From a checkpoint of a small transformer trained on Wikipedia: no biases in attention or MLP, normalized queries and keys.
MLP neurons of a small language model. Each row is named by its layer, matrix (up: input weights; down: output weights) and neuron, and shows model dimensions 464-591. Each number is 500 + 25 x the weight over its row's rms, rounded and kept within 0 to 999. Numbers have three digits each.
Before each neuron's rows, "fires on" lists the tokens most often at its 100 highest values on Wikipedia text that the model never trained on.

fires on: " |", "CH"
L7.up505:497493482508535503492509516532470530482497512478471553520476498510443517533492547517489490485486515466528479512520506500533499508526499463522491519511493484502481498467491518543579467512482516479512522448473505506538491481517499511503547462492554474515510502540484518537484480478543489451477490498494509449478505495472539513503459524501452474498549501503492491521503513496493490437501
L7.down505:519547517528485486506531500499421500483504498495481498495514504477501498556530509523481481517482507525536429499503520461555525477450506476476503497490481565489497497459507471479515503516496481498501507508490485573498538494502503475502492489503499492496518567526452506489507488514469536508493471506472506512496494499517467522481499481491511520503539460501497526512467442490528461452552

fires on: " |", " Game", " music"
L7.up933:486532457492499492513564487487464532463453506511502483527521531520506522518523500501469488497495499491471500503487523467482512473438541453500531526528515497545523515480503552501502451483478520482522503470543527469520512507460486482482507500493453515507515514512523524534504523486543495463485499468516516527535468480468480468525487504509530485501520490445509504534495500508510499468514
L7.down933:472484485505511483509495494496493484503520517506487491478506493524477510459482515519513529481493500517509559463484504500477494449487467523484521457521470538494482469483511543516518460482464487533495463512510522515507528486478526481518491482463511521478496523460503505500529460483495524496499512473462528501533461499514458507472489504519543530526465486544540448494480480499485476502499

fires on: " |"
L7.up4684:507493498457529493482508518502504509467505500439486508461489512503472500489502487496487483510502524509473460504506503509470511481477476470506524524494541476514551513487504522484536502486533511504496502477489453474528501478472498497487521493436497483484475516476520540506464495536504543493471528481482493517480488484507490463484489510529487555514541554512502544527475516499499501493484
L7.down4684:499459517497530500541470512480460530490479484449495529505508521522475531488528520487497506473455463470498492517510525510464506455500501489473528477488482502463539437567517520485527514516481515484528478518466513550517508486488463488488489491493461503470481510486523530428525534502540521503506452483509518488465478583506495507561482518478537496540528489474510524466530512527482519487486

fires on: " |", "|", " ^{(", " (", " the"
L7.up3558:523488482493478470494505480488503480466450556504518516527504456485481485506467511487501481498499531489480479499482486497511482464513522495518517492518462483505508477464512485491530495520489478454445488537481481524528517486485486509500487488491500522507507491495455525541483506498433523576515473497481482504533529481523523565517460488503516506486542529484521507513500482512463464475483
L7.down3558:476549472532502497498476524467525497471484531509526489505462539512547493486485517503506482510508448451504506515505449471482518518524515504499498520515519513475514496482509492508465488518492482513470508475513540490458507509501455560539511534497500443523485528471497510527549516458521515448468448520475514474473468493514470477496544524485549455457484493535492495491524502531540470512527

fires on: " |", "/"
L7.up4257:449486471537476536494492503501477527503470472519502473518494444487501549512503492475499474468480504523511519522473499476514479547464484504517527536527482495531551483513514542528496457541493501459467492512474497485496508470538459457477499483501504513495514495535465506544499469528546478514509494485474484498468494513476506494507497481552476471512563502510489533490507500490487492502468
L7.down4257:505516485501521496527490540476529483487526475509489531477480496496485517518508515440501508531471531450482489492468512497474523497545480515460517524532520486498467477499482522492510486497547504475511525528477447546554512509462513495508521497523529483448493467542483503468458457493462474477491525506518511513510493512485477515502467532541516489531530484500518509527497512487482509467499

fires on: " |", " M", " S", " $", " of"
L7.up3154:499508506501511491480499475496529488484476484482483510523503495499491510482480499522487519450500513483507495523534474463476478493515529502508512530475506472492499464516481555544538518458481498533556500498482476513551530497472482455509491510415450509475491522518501527509539501523512539474468520520468512486504549500486496487494482523514490477531523472509497506509489496494485479483502
L7.down3154:528516491575501490476488461521495502495493478495519524468521502468502518549538463503491475509487495529508500492491505482503479493513503458472502534515519486469499464492496489496503495500495518527494496505489481503514507477505492507448528511496488502507518487494498481516478541533508504498499540434508520451533532496534487527494488493499512503500487498459497508494494514505468499514525

fires on: ".", " |", " help"
L7.up4775:555512469480526499500486517511517504503518514484511522552490496520516520538553506467516514467501551503468507524510518515499467474499482494504525521524483455486502502532456468553572479527495505528495519472487498513538519470508516465522512486465461509509476525474501481505496512525523596506463527541419479508507499516485490503512524539534517507560519483463468546524509516467508524500521
L7.down4775:511524512488512553519487467510502478498493488515482536528475508464466528506465520520481503530497482484500511517532506536506477527482487496485478528446487497529475472500524453493537517504473501544508514545519490528486488526512518532487460496485486529515494520532581512480499520526518465498528457489486519475492469503496489534489493511496493523508495456541442495505509490441509510512493

fires on: " the", " (", "th", " |", "'s"
L7.up3324:514481477573506474501497512524542515461493473483502493477495521471532480475545510453471537522509497440466513497498501499492504505506490477522491512565529480494485480499503481533495494491458494507568537515486529474488490483468490443521489526511487483522495489510459512503535481503499538509528539533508484489520449503490504514476504486496467488458534479531529459472523486517502502506499
L7.down3324:474480493502494470469527507490525527500469473495507513544541507438482512529491468485483501475459513470510462480514514535541529495513474510512544533450503511478507524479517497496481476522505493503510513439512530490501542501446439482492490472512511497466479477492489579564492472505493508495465520438515493545461535490499519504547480493493554505477505531515511483536503489489519487539493

fires on: " |", "N", "."
L7.up1935:515496508518542513499470481509491507478539490519498497500522500554481509476513509501524494511487528478495485529488508478466467591487439530499534516552530465505518441483507526516511500484556446495514467455539470532489480495485513508496482548467506503493528484472509499542516512488483506493523548508515476509433492442476481462492479494496494521521492509549522486563513499532536521492485
L7.down1935:480539454512534540455478534497448475499504495511525504479490533494536510456520530488501486512493513506536474525501480492503480518514531469498503523499537481489483497541495498528464484411519509499490475510494454447481485532561530496511479469470461520530503546487470522506503496471507525475533501534532474462511482554528499460495488529490475504487480486399531455491488520522499484474526

fires on: " |", " Open", " re", " ("
L7.up5318:490476515496489491495507519516519507484493490539505548509520524514498515474481495530514487470487491527488481518484499497470486527534487513554470484507499483456464488489474521530502508492485517452461480508529463457517516526468470534452538484499474513511493499492480547513503445463477545549539512457459497525498558504467516552517493508484462505475537534526537493464536479509481506498536
L7.down5318:500545514503521522538517488501519512478471515453495538475499549477471496480463500467432494487479471511484542496485484471529504457493470471485480503523531553561507545483499486485504461479486468498477505515475496472486508477452503519534510490495492471540457549472523478509478509451521503470511502475489481525536478491496497437492500506491512533522530491488523519519468484487525508507512